Part of a small language model's weights: biases.
MLP neurons of a small language model. Each row is named by its layer, matrix (up: input weights) and neuron, and shows model dimensions 144-239. Each number is 128 + 32 x the weight over its row's rms, rounded and kept within 0 to 255. Numbers have three digits each.
A block is one neuron, or neurons of one layer that tend to fire together. Before each block is what it responds to, as a language model described it from the Wikipedia text at the highest values.

Responds to: Verb after biographical subject
L5.up44:128176075094111122115108128159088111154154140157118118138180096112139146096069110096115113124090143093089147135108166123151144099103163102128122093151145149107136114154169117161138107115106156154119068155086085136170122123138089149182165080208146151177151145114177172129181070144128149139
L5.up678:077107101152071099095171172099117150168166149156112146132163106177100086186100123059073097200079096070075130115119162094109138110164107177124127125167148161089154093105154122137081091130112166205087151108100199125099089173107140065089080132110134151171110158096186140161149090141104161081

Responds to: Coordinating connectors in lists
L8.up163:107077092055100118117159109131132109140155075083136139170174126136114096160103179128133132163143114138200184166135081101106133073102100159165136139134124114155084127124122172133098147126122119151107190148158138106114135144143142153148137125087107145127057111181156126114159150096130095070
L8.up183:090156135107140097058181113082116087186133081141143160153172099146168149132120106162113095100180160136174154087127164121110137084132149130090104143154139126148087165125082092153145153075186088173088125077070096095132095148159160131203149077131120102120110159102188150154164152121127184204
L8.up277:197049165056092121083154125119154130074156165132149126173168183127136164138098077086121206121132137173081083138126119128156113173126133090141093117080143150154134109073189162063139082080104070123058136089147146141066071102140076079120117167167077124051190105107113126085161100133131151110
L8.up574:152107128134141177065139037139125089063124103057181120150121099126094111150075114101100138137127107126115113153139168152119094099149068093070119191081204212139093093165163158144128101137143076110114121137101170149157147148118162101134140149125108177085131104052194151127151128152152098030
L8.up751:135119110115113089173181112132067141161093119113135139054191140122108128116167124043105148169123124135142061151110122129171144133164134075141138139173138074154083096112075164128112154096046137156089123129148114153143153048164155159112115078076101076133114074136143131114110127170126096137
L8.up756:122109131089126150113135112068145106095113099151100134093100141144106115142120060136117126116191205194120168165182130046115177164172182099056139145068171131096114141109197097121079122124187085160153160170135155164058130086159113115132158175084098135096174099105103088140127069116119145146
L8.up847:125097136159108088081129133145131149151151140147079166141163063139075130130112085074107086092126124145130109119122039180155174112150070166175127118188157109143103067155098152098098142160148113126163241117106157110095184118160136094085110122128092099084062082165171175148086167153131136077
L8.up991:104091095127153146110151086179043056089123106113148108076181148154134087166073090124119175096132170170139150057139068117108120072160133111138103108155149151081089116156103100088141112130164055130144127139145219128090073084132152135099079143139173115137120141135152174105100142076122125156

Responds to: Paragraph-final punctuation
L5.up145:120138109118181083160125163129165057186153083059079093167122157130169078143059117089081146129144171145079133127157137072159101122090139144066161128104087110082139190083121201135166179175186148163183128127100152173126131092116104143153100123122140089136161150101094141187119177121152121168
L5.up509:169139080084124099139046172157107167178132193121130201102189089132141154100096144073142172070125115151064134120114149138112179122177117091146094099113167086167116164187161168132106104130156166117147172164112111134152126114177085163164124096106122119124182153109063110121167118101134157107

Responds to: Mid-sentence clause boundaries
L8.up91:173136106123092093116128142169174089110063078117135083172143128149111146137097120106107134138140125103140154206180094135177116101136129096089120109129125126179083069127212104097033135100182140159097070160131148134214061138097136079205123117100131195119151151123124124054141106112101120097
L8.up248:123127074115148172130123140102189096156181164197155227115168124122119139116142112137157117165127144160185136159166123117122104090094120116111081133104109124182110079119160137180122105085133039122124153114159150135115158127178136085168107091174143204122130104080107182091145094136092170094
L8.up318:152121118136122106095121144103178116179146127138103126164192134138136117164032134104043160111125132165124128098141078147152103129135070152086086132157145155185109096124182105147158134169121101062136141142146132126125064132130130126146132148091132152121195134127155134106099137105155150165
L8.up452:137083075160151119075142141090115133109145134144155069119153128135112140088128099052137132160163141114146107131164138086065138111158118094110131071116153146096117142166148117112144176094135128142073131131141113137195112109071149133067163106085152139114135150089129083158139143043126170174
L8.up467:150172120161125131101170086093127152050166107154104163161150144168151105132125080127137126076173147191116097166145095145107153094138142148151125108099116088144071118168168139108114098126121089082163132092112144153124163046156196113168162149120145129122116143097150132120186091124076117110
L8.up676:106097125106114099073139142150165115110102116074146154163187143119133079144146165104112124135092148136128049147163087140117153161114108138147106079193122097141112074172078103144109066103152117111105153123159080123093104119150143109155134140159128135107107214125132115152170144156145148151
L8.up802:131109103120136137183080086073156088122084171117105126150120156180080133128089085089151106111119062067121093181131102132073102142106083153134177111144103089139143138145106103154107163119097142127166111128145118145165129100163192105109088102090157128134107120118081083111153176152132109163
L8.up956:089158104163071098123185155123155115160102123150144094112120110183111174090097141153154150131134190139128101139171089083107161113163062163215081146121138142137098152073122111157138107094135119180097174175139129096150141171100142085107117097151182142132092130140079139128126099108126149139

Responds to: Paragraph-ending periods
L8.up281:139129131123173037141120133091129148144126063141120110119075093111113059152097148163076137117116140128101129186077116104105152078149101166182072137085126134211137121111135116177150133132105159150138133152098074179153094121086140054162122116208167073064110161110135120177186087086131128142
L8.up402:118135103166146135153160122134105154127114134093155185123136075140083073183145138146047147142125129100145160080124136135109168161139109075147094147069176171153098162103128144078166121129186107140092181135150145129138097121100123030097075119145073153069110161086149144165126052138207101125
L8.up485:110184053096145066164145103144126167104101105069096086152148184160136110081063129157118101075126161154116180105101187131116149079119157106098139159147138045112122144113120141078127116147121153168134110116079128136141132125107124138112188169113162125139200165086129145051135202180134168105
L8.up522:155120134101134138176132168112153142124161110097145096123123171127099140101135117164122132173096154124182094172107181115132080118116154083082159107106127128140147150124147148197096080101094123109150166093121142159161105094110106153142149154128133135074128121097215173117104117111140091159
L8.up536:163154138123130123116079100061116167128165151111144152098105092081119119119144136063117159148172146127080112154115163121091186143093123137082114163058109116188124079140182149124109138127158148119163101088187177163116103076125110106160115104155150064149107064116139118169116123089091172135
L8.up651:141115144071141157119081075115104123144171172107121128109107115114169134138041140096142093153165150084130127177030133171116131179159131083127115158175108176084183088122141101191128117099123131163135188078163127112151122086132175135136132127160084145110108116097146122145156130159143120219
L8.up771:150213167110145125115141135117141104130206134076069154150190130193129135192142197082154130129128201111140121109147132154054145057105139092157087145137097089118152100102108128160095106139183106165129110102167117049119113129124119104184088113150166124139130125120112154103135092082118140125
L8.up945:104168155164153144129102126124126153150152088109084114142095101114129099096085197181143154120123123160098107163098087088098135126121110096105077112123101097125049193103132110198108127171128177163150100099113186177135130100144134134168141066161185144093160102131097096118152176158145186130

Responds to: Plural noun endings
L6.up18:099103152161151147087141128208100110118164112091146080132227098084086147099032167101112101105184099144128149145111107097091154143134093145119193091119100154094129084149160180123153136116117128114125117084108164169092162095094063188223129142137118147166135164162122149154117177130080113096
L6.up108:185111140097157125157131158167123079149150154123126144164156099146109063071145138167098156131124138203072168086168118160090154103116122159149117101164149124075135094107109180095149124165137161132142099157143164168185117147129164109108139082135142098119088165158111069148124127153140183075
L6.up421:040106148145178142129093111100155106105158102133102088141148155147140133072143105105118152110152119171113158144163117140147153151087143129170151090089112159098169073106166140102138073121058113107172108095149087139162136150139139178138098144111115138118136101174078154120158122066185103181
L6.up439:140093110179141143174107141144110088155154097110127105121128110167123131140142156125114162130106128157128144099200185093178160177070122129098093094142139093151164158174100108090158146177107145145122114125078113217187113192132140135071131104146135173095140103146061102121126093161142072137

Responds to: Mid-word subword fragments
L5.up142:176141079111112085129123139100084098130107133171139124103073081151106070122174141087091092147122191099177146100154087110149121108142160096145110080114166159177118160185121150157151135129119152085118108081105090138167097133124134169101138108119093167076132114125104105109165133077137147150
L5.up617:182214160091119138145126155139111104146168147170088098143132123104104152111082142124113159160054211178148166114120108152124115091121137131118104135136095132138093156171104107144136153100124150083126092132134162124105171185198139119122176117132134135102112112134176120151223110101141134200

Responds to: Slot before person's name
L6.up369:130139071118097122121158129076106102157061082112065154110209116119114114148160128149176108145116095168166133101167107113080148128127069203085153149166157073137118164102149123106110138143186151146114102131159134150133160117047089145134085148121125137183105126100142096136124184142151097170
L6.up731:177094113133121143133075104114203053152128135143174142175164091095096119115096145095155125077109122159096096185100121139127079119150134143076146153121163117186167115163121151119166124146145164106120122129180152109098118105133144149139109127131141151138102181099132075089103135121161217118
L6.up789:097171112162106097110164161091146128134177133191136062147173109143074137078125119174128103118081149214150129122170113121123130098170081160070150084146159186175096113101131138131126154171186158113142089168064120137116148174135139138154124094106132149144179140112144077149077116126152122149
L6.up847:077090128188113111116150140150101070114120107121141093159174142125106131127103098198116098104138153177167100175098084086154163115148110203091082076084139146117109089111146121108095135138190109199069072255117103181092109152187120077090156083103074172130169152100155087121106116111156124136

Responds to: List-item separators
L5.up24:092134160121154092107069162101127171130155142103124114107108164105120096080135124126185119137149156189170117139168079105190096178109116129079160116208101129200163117135125122143146168156080134175143112130108084164163138040193177182086125159115095092139139114114120115121168105119093175137
L5.up408:129104093150118115132174113101135104092095149126157179136136128167121092167165129084107102127143178107127144131104138075204183095138155097115128138112113087143120152112095131160216130125098173163108093076122116121105140075147115156091114154119182060128133153103181050086134125106081150104

Responds to: Early word-internal pieces
L6.up95:095114108132116171074189141146131117168112144128132165124129151110119117146142162152053182169135108137071094141170109153053176139197083073138146085163085135066159169167092149102131128121166167131182117100143083195134129207157164103102126129102137091170121142126110154054143126121111090081
L6.up269:154128116119106124084116143144057200151150162087130115107054144070133133167150126131113148095148106157126173091165139198132150088113088149157040103146176146178159101141166133129143063098142104141209138140154113170159107104138111075102122138178126138203103124135077144182115043050111075146
L6.up302:145163150126170091089178167151147162116149132116165106111123159127066137167119082094133158127108144101108142201129073072174169135162136127143090085114108124139224014127142087145136175126136156149172080108157097151087118137092128147072143191116128109106125164142097116154141042109127092107
L6.up495:133106081099123104082176135132099169123188111072092150066135156128125143084082172152105185208139178164054141124199144150173133087161111079156154142137104096079157143118146177135128092085150163153194102150173139165129083115114097120118088121108128106126130153149105147118140088123173114162

Responds to: Plural noun endings
L5.up129:118127081158085159121152140170102105199161112137118093095092104091105134192136093091157110179107132046107108137152186132131158156120125117084120128150130073159120117134105157143110188137157144143132145134131158180181061127088172137088132169139128071115091054138119117138125193123136168112
L5.up321:130139132160150097108154176132135161138158117106110115148147084087090125130132094112167125175135113120194156118121161102106138100198106124059120108132114124134183173152180164098153132119178201163142109132138103217142124144203150133133086131121094153138193070119169105150154182113123093087

Responds to: Mid-word continuation pieces
L8.up2:157132116068154165123155057155115134119143171108144150129172117131159149141065145115105145180132152135115116152099182173129091122183143068116122088148199108140104146136165150074152110168161142144164087074067148128155068116069129113146108138124124118089032172119139127108099112131104137074
L8.up21:171122120111169083112143157107112174123153136152162184151080088124127063143079075096164134172170182120088126158124143136129107107180112153153119165165158165118103132149114178072131132129148139152165080162133070127104123133138110111135129116102154142102168175169106084141097137129133171142
L8.up117:106148135082122115141182134145069125129148168131154149109167093050114120182106098133134145122152143127128160142196092112101172155154130133146089069165162145044154153131130172093137114090113140127141107182065147150144159160137125168124061083131089155140162141128157108110115129154067157052
L8.up216:071077085019121198155140147088137115137145109103159187155109129122141108125146115125146095120124155129082178152104102120136154134102165117182110126113134127102088154141111106020169137196153129099165088144138100125082102160133167127145111166117134137113153110130121149041199142131149102104
L8.up774:132102080143124090127143079134195151093109051086151121159163153123110127158124136156148190122170166179143107114097132109064138171169110114131090093139120129129135212086074156152123085145171163117127161150150066127061132106163076100116074051141104071118108150106186143132180145144180098120
L8.up810:153192153143171133087140079134101155146182106086134121175177103147123105132144201083129110146139132107106141157114164156142113148033098164095113088102128152119138116166145150065188063111142166131181131148117174113083136072104157132102108108081113146132082137088115105114128117117153064135
L8.up851:158152084133081088109126104114076171114135130156145171195127040138153133118076169142103134152178175136119087101099109158178144166153122111047046118143176171127085093181118136077168108151207158108107133112128104087127113060085108161099172085123114145143114067141086105074177102091173120142
L8.up1003:103165085159123101176161142163075159129157199136140107034169142137108125156142166123136184095175158116184175124141120105115206125118158117125070101130122146104141115080112137107071079107099179146122143116195114139094186127147111090123177133126145121094148124106107091108126140062106106133

Responds to: Relative pronoun after noun
L5.up364:153153156175153112098137128110100160114089158114110106161210077136143208142187096150173155185158124116171167088152156092064095029143141117123140112130108120150178135132133077113064135080145068132161096124149133147105109096085164135188173179115127116090080169083139137144122075152114173110
L5.up669:197173130079160094104131123068133204096099139101141075142104135102141085107140196144119162116193193138162128158062128089164148128169129126072170125135198159121157116145147164147145042132091093106159065126200109128185091131155108118132146117137117112125138118142156081159078134167087176029

Responds to: Mid-sentence commas
L6.up85:132135124102083093088141169165089169125135137158066097146041152130114107111126123139153150168160116097137151136164123125117148114085152113133112143152163156152149157134088104154055132188149106098147132092158035151152080171071124108152043162152051066106083119130121090132144105120123175156
L6.up97:115162119138111141154137129137085129057070097144133071130192060145115175192203137126163182200171172133087149115141139125154169102110077141155135107119140121154136194184154140167172118126116145089160109135132116150079157112096120082145123167152079156107152082196118080126168125160063093112
L6.up178:189116120135174081105133140101108149107110152086125132091197134147113063123174145118079120119210141161100100162110132132164130120108096073045100146141121116123113166136126097143119131135105116118106151081119101144090137083117119089055191172146176058189174112092157093123184128089133132154
L6.up363:130112148085124128075131114108096124112058191151156098059121110135162119171095141120180198189217072143106142135149086154134147031142128119096090119126149121127151116095134143121123095125101153148210126126105070139144112131170152113102135136151087104174106122159149092112209121113147149220

Responds to: Mid-word consonant fragments
L8.up64:102116102079137162091158161145113112129101152122141161127102132093141168106158123133137085092124116166131150138126119103125089162170130128149144086143144148183167119176177141130169129078152125111099146110174140142102115116213175199052133115158141051147178149089143109074143172174154176129
L8.up150:106172112076133061119147173160102182157120101155129184119125070146133129135120134095128115066167162168119126167155202083154154169075117107134101093126155113068155091137038170127111095156124150116124175113129113194117097121167169159092096148040150113150151188129123153131160111090142167126
L8.up160:105159086074133043137120103100157173128114062162120104120129182103072108116104134083134128144099117123108130134164066179088155141118179154169074150112177165137130123147123142150101110113087153083126120093106079139148130125168150110065109131199137091143140069124143119129167121146143168118
L8.up191:122095108118069068096187151087120149080160114128093057129082116183140095133121147123174104110145222140135133198126108211139073124177141131170122153177128160136147077086111151100160113132202133072191110100136157109118114147097126114108140112171118103079112171070102131161134109133128209146
L8.up273:142138144079098087166136132104102176130138116109145098167156114178117126109088165147141142127114090143109122107120163150045131157155097130142074131063127102167122145098092146126114122158072108113167153138185092091159145116115102075094172105111114068116103157122150144092135156081140099152
L8.up275:128162104114128149081115125127081166123099128211143135180134122078115133092125054147157155089088178147158122166082093155107135175174174097107128105094123138122179098157147189169138109109157124062163140157187146149163100114152136086159079145097132083106096102094156119121061122106102129146
L8.up618:138126090099108090130128072121131152082183092148092144174126175137103116081145068109131100099144196131179105094151099189119093126125140108130126166152097109103125120109101118144162136164120088068108100107123098141100141137106104149138159147143167122134118108045113108135134157129145136067
L8.up789:123111133144189146175145099098070090125115122160096114139136157087076141143120121115110105114137127127168065154139082176157168159129121085103127084152100117126132128102073120022120039088115120108188118178110124175155153194157140150135099126136154166096124103111132168103156141152171141120

Responds to: Mid-number digits and separators
L6.up256:127142095068135139136119090123140110144108108087143156126155098187187166071067131111122094151169183158111150112184150132144115134164093147155123160143129086074128193069123158142051103122118159100148143114056068069191071135112172127164126105140148147056165169142146115125127083110089155099
L6.up717:157100138163181168132144131119121146144128143196173170102148101102135146092114148136093117157216091173154187085124155141083150155065065133109104115090029103067137148123118163145130138092228112127126096103135101123129087139090124121111142155087135129123126133116121078056149192111071161147
L6.up722:151125114116133188120100180098093123143100114103116092145164111169205090091088124089132120104147152134106140098130107094086142133167123138066075141108134069191129144106132113073184119119095129139122081068174121075182156118116078095132103164154131113134140163159149150059148196169104180088
L6.up995:122113149109173171073096171152082105128099131227109112162143122097070134111121105130115166205086153183175138120149137067151117120155122114131140122118144094183124179123157090100150128131185133148122180161115173116179091143129080072124135143075151085087142166098110155102131140125127151116

Responds to: Subject end before verb
L8.up26:173128117073104106105129111150077102200148110115122063090118117130088138145111185113129108100205141130116103104154128085157144140100107204117134143113112171123098170133086125118165133119162055160111197136135138151101147150130119154143134152102109163089172090209140148136152099092142074162
L8.up75:117092108099129107094071147109089160153175168045147109121104140122197105127139134195144121044167163143137122082145112121078142091099099126086129078146193114122194187115113135124123155098081094129136166082111152127181127170113104138154172155108173127153173140168135118146136126132173099036
L8.up636:143109158117108141122151149148114156068137084167111079158161153129151141127044113153167119098153094131097124117094130104131128127168097146109086129156099135141124164160130091072117100134103057163120140148108084185167133204145126117193148124135127150132173154100178105119108151103138137122
L8.up662:143138139162118166121161131145193118189115134068064112134156135110101157175045114122148124141084129153083134141081150181110126121157113091082139121153098084156124105134140154130179172148160092184105118099111134133218151142129178145135114140163084207163152112087167177108137066111093095102
L8.up695:106122094081155135112151127128140103141113093155184124116098100105120128183176135121108135119118132098103149118209135113120175155083188081138095074128114143108123150140150109162175137154137136125086071109170118155168069103160192072214063129112135096100096148140142138156176129098069105129
L8.up701:158102125144122076136037086132112147131075138085135139162175169120113134127168119143109081164127168118153140111099163162210185146120098115102118082139094099134176090124048077098179123102119114128156072166128189138157082140176059110148184162143143177129140122142160112143175092141206146087
L8.up840:166139138114144083106071128134133098165145073108134121107147117095175119144084144076141095098140158152144176099104140104111192137105141043080118133078130143109155151092113069144151095150171126156138123120075135184187127103136142162145112121086127164143101180171144149131099125123131067073
L8.up907:113107068114139133164160100128136190123122184119122126047138067107133106123153116101116138108104152161147096142128164121129109107057160096039120144066179125121168182100146098152126126119074142153093164062082119122139126130137153040159142137145116156096025134087149123141109122142132164103

Responds to: Coordinating conjunction in lists
L5.up588:159131153097155124172137134110146106106153089151174166212190133175098068143106124089098130141152127144158186155084091111131129118093096107108108110130137144111133130146125149142115159127093166171111162112142089058106133165136095112048159112211128111146150095146131101146141144089124149126
L5.up960:126098127145114105105144102133143178130154079124065121117139128181145108099070075178085146104195161205148137103123110143188096144121137095106111137121083175161152096094102105158133134085110104155154116096170165108128151069148174132137183110078148087120099176131141106081135117098137164146

Responds to: Plural noun endings
L8.up61:187141136154121083175102099092166112150075141150134087177117101174196131076134175176122128140091197129106156183113127148104155159103167135169107151135135145096130155158051151092138084102162080106119146098076147143134071164148132140119143178149094151066174169140105084156159115112115137110
L8.up231:108146118191069135079113134095120091159099086125107105127140133155132164098126147146149143127158139093182152136152052136096099171083088061067137104145096130180131064119130166086170094173110082145101067186077164172101137079147101124149151087094080105119146167147170050113130144118158092182
L8.up320:130104186146086153112163163179108108138135138104114130085096145162106125149089140161151154154185147193061132122112175091136143162128128096132123170147163126124118118136110145120183090119180130168140084066111156140144139123140203115129135122127105122145150157150199110121094132135126103071
L8.up375:086130143030167091167139150120112089083124130093128106171162040065129125108098177130120158075138074136135108096069117090137120164134111130128179090139132160128122172108073192113129128142104146157123121140159087085113135198137171140123090144146170195158163166110139125068156114123115101123
L8.up481:148131149143128099105071118117151151154099130104141081117200090105099147169100106134139113136063134160163177100086137142055123141115098151129094074116163053084150139180195165205153088077162167139166132088151207111155166130179117123062089113111086120105121155162213083144194152148102132103
L8.up501:100153121152119140124098077091123152087158108140091104161130172109146118169120115105104086087125133172149152175097088137127103137081060139185114111146147166090127095088149187123142141094112161127151082099133088183135149137160119131079164164156085180144143133089112099156103161120125111104
L8.up572:134182088145113098157104072122115111077160116137087110120150168076119159119099136077160176140227167129122149147143140151077144147127075143132179126162100104106154099146098144109144177135193093174094161089163102167149122166120159096085134155196115122089157141136109114088126084115148119115
L8.up1011:096154114090087112104081104149134128097186106135094151159137132133115155131163140150154157088133181145120195150097130115155125121150167192097116118179198145173128104162119109129097065118112091183115074121096109176155081138081149094164132171087145138127175130160156102069155149126058053100

Responds to: Paragraph-final full stops
L6.up48:084162163074102137094108149142164170121151101093136073151179131111116086124134157179189167094133096170101114139103130126062134127052101164125209100117134112180166097193155121124157126163164077145142161095137070141125101151161117102140087130132158104177159118114125131144181101188108158094
L6.up287:126127108134140103172112155128129109108117089168108073111123123156081123113077111149152157130149148149108096169079160106130152058129174076090128128145148033148172129169086107194114084121124170203127163133089087145130136121159159106103179102100136101085143098135122125122148106156153151108
L6.up668:124127123118186134117090091155164124131141040119150115108115156119194154102101144103140116117077173110138188121215184227062103142070191125090111086110145103107154159138090154161145178154113101171109116117129133116159120157125129082157174212130131155119188043109117174065143089156146103117
L6.up979:152129101117141144166127108117111143123136164063098156086131146108099138094160073180140153157130136176108133068127166102111203165180101099153093103125147098103163176122155172087151114106106188106133096131144092163170142110134137089136147093130085161115096158142139159050150152103060089103

Responds to: Verb-expecting "to" / modals
L6.up111:086124105098147170136122134100073115187078119137083104070100135116146148109168133169134167175174127182158143131130120084180144078107062083202092118121085144142140135048115132100142112105072104138087146073113119093074057224126123060177102122133157175187143161133119122120087135168133119182
L6.up415:124111096105118125173152169085161132062155106070149081112165139088115102103107140074129142126140129182104120133200147126149105085115089128099126144050079098119140136120140118169102127173170167143130099107121131151173081092095143119176082118132118163203157127132135113216129157140058200121
L6.up559:079169098128109150196159104091152079109102088106146050108130145156142173144027127121145106140159106116077078103168202097134117150098096125137176078071121103141127103134148149079146139107088184155078132131120132176139128217134089117161083119158189172084175132145134127166162112123179164107
L6.up726:124128150112192097126116164087091177176130185153125139076107084138142119117126155206102137120110141164066125163138193105100136179074104168134064146116155160101172109167077146166134152108072170174107126126083153126122069120090112085166155064143029127081089118163120124139147114110050125181

Responds to: Possessive apostrophe after names
L5.up155:143099118121160119173159182131160097121158141134173112142104129161120083084136111096051143132118155112115170178094149077147136095168129150148060123169164090113163119146102152120111104138157115133194147137143118099119134088141115109126150074162120075135153109151168136168137127146128130103
L5.up851:160110124069141133122142123081152208145174146157137164154092112100133088164121122143122159126177168153151119136099174137096134037135171114104099097072161074117152176113100160098136178203105135105171128098143111185147105148155105140135106179162134055112145146171131118050157106117138102080

Responds to: Number-internal separators
L8.up152:118176138189149133166195098089056147178104072095123122120158155087102122092110145178114118081184128150166145132126091128091127140157133117104167071155083149172175147187074105147076148127165112165066095089162068132077129176098137169128114135109083116150120129118113127129190124109080160110
L8.up182:140126156128165058142101145080075070158117116143123090085079140105121138137131113088110063101155139145191164137089116129163138153184115125158131132139139109122151146132108187064110087237113143188180128121208179113137109081084143154093072066081090125087099118113141152127150080115130175116
L8.up533:163154149158138156127134126149140176122106164121161120132105082092158100120111128083135106146088100133187114125162078093117157172102147110105041062177098086150218139153135162090159069179165139138129116130110117161134110192149127111063147141116110117075102138163117178135131176068079200097
L8.up571:178127140138127105151132128081106127149111130083095113110153084130120095068091107128156128192134041150183159150180112072102153147092105184134135079155117119136152171095121087143159095081139086128160054123132083196087134124168070148112138124134133175104080139142148185078201123111116134121
L8.up644:072133134130122135170175125112096082129114119123122106115114113128161135096154140095098183145159181166087090177131168134112120114165159115113159142136127129177147122101094097146053063148124076078107119143100100112138094131129103147144125184102117211104074172106101170134142147162129165105
L8.up699:127150122106123143057143139125099164115096161130138099139142114140121183138122112109133182153142140107135134130141154134158102096144133126125090106120067124146129152142113079121131105137127101140191185119126135154166101077111149072073127137143112149124073085150119146056134148091157159143
L8.up985:191097189129129191074138163151114129144106123096074123099165108120102090122114096119140134108146112129180163077145071098128142068109155147141140095116129097121148106059166120135154140178133134129146081151140130139174138141152126124101129149120120130090111135112121157095188142124068026127
L8.up989:166122121137118179132097148207114140192144135079144101105095095121084131129132102139087140109153118092144141149160121119099078127139114187117083130078181151140148112162120146120150093137181100149178128113103120148074107141107121105129160156153187111101138115122134101132093164081105092185

Responds to: Word-completing final pieces
L6.up217:089118106097101141192163139116064156161113103156129093141154113160088113184149104132152144105115173087115137128106159113161153096086188120143118132124128089060090156147153180121103122101064136118110086099147070050132151134146112160182174161158135114175127115218123155089138091155146157150
L6.up292:109158098112173115116162113140155188184091168117173168168147152114144067146131180131124198105135133123142141092071096124136134133143180132094117089075179079089072144134115125121052074121115080095113195113170167188119159168154148091155120131165114091095107114128133109118160137090080105148
L6.up418:136161146151123089174172150135140074146146140143159094148122142203122115080159060155125107116121098138128239169150107131126170102130145117162116081151110115128116132151113127138145157123040102156082122078183157067154144144137153111177177142163151126070152162119151092127130126110122108133
L6.up753:161118101119139125116107085123095092197140142151149097112167135080151119165147040115137158130162196169128145087186166101137182117120168098120124130178109137088184186152156137050189155102100101105138117147087088158087230086128103151115127146170107103104163063090160124096108108185090100115

Responds to: Auxiliary before participle
L8.up209:157096096094135140118061097121127054137159120070143105139161135076156086127122120153133130178147094132089131159103079133155162139122154110101149130110152157137073125175114145122109085184143108098085108156140112198135085144143120145123119107108148102076101143107181120097057132118164097176
L8.up353:189127077129097119132061143100100110127098147142101160163086135167105111118094087111125118107068138172040149183156148145102179117099171148096108072082121104097131126077133170171124194192155186104120113133115128085145114124108094168140115078120077130147097116103121118124093137163141111091
L8.up365:177131078096165125083109104106167136163126182144134079086124074185103128113042130097087084182130062171179103096116117122111167110089154164097057110143104164150166133136153139155109131117147102134175102121116081151140089121164089103154081093141108084170135208081147177152146137175147144154
L8.up464:154182109108161105101084115153170125122135159142121100050124129109123116121086146070117091151130082104087136148129214164141211144086140091080059110206116132167119096157140145144094137117134128125108146145104163217117139136092131097179072147128116083125114162103159153150139118156128092142
L8.up883:130106099165070134103154126145084124210008127106109087090101133111149094152068173147141151166134138068090145108139141088147111102137146121194148108142151128081073121110138104151114129136028146190163139084127110184113133091168106112170099098114114126168073103095129159135165119133160090142
L8.up900:101132144141150100154151120106147104152169090145213074140161165097172093106054104071172146170159156151124100186164120103125132097157128108121113153129197136119108138126131086090141112138136128170194094197087072179162095089150131123166087146098103140143107108139166096101146142119108098144
L8.up953:115182092099134116120062112125169128108157105084156044104081147151114130076165156156156108086063111110135090122114115118187138142118117127076117167149145097131131131130155127117072103148139123090131167143150116198105112143177163113163112128101128163136097149086129091139146121115145158140
L8.up963:115142115076169098132132140091154156062076083110143127127178157086146146161120078124125142116151105149122121129091086118122170074116154146106131095091177144107072108122108083146133184133183157094147103090155075115088149124190158149153114094124118156150149098131164143116111079238152110160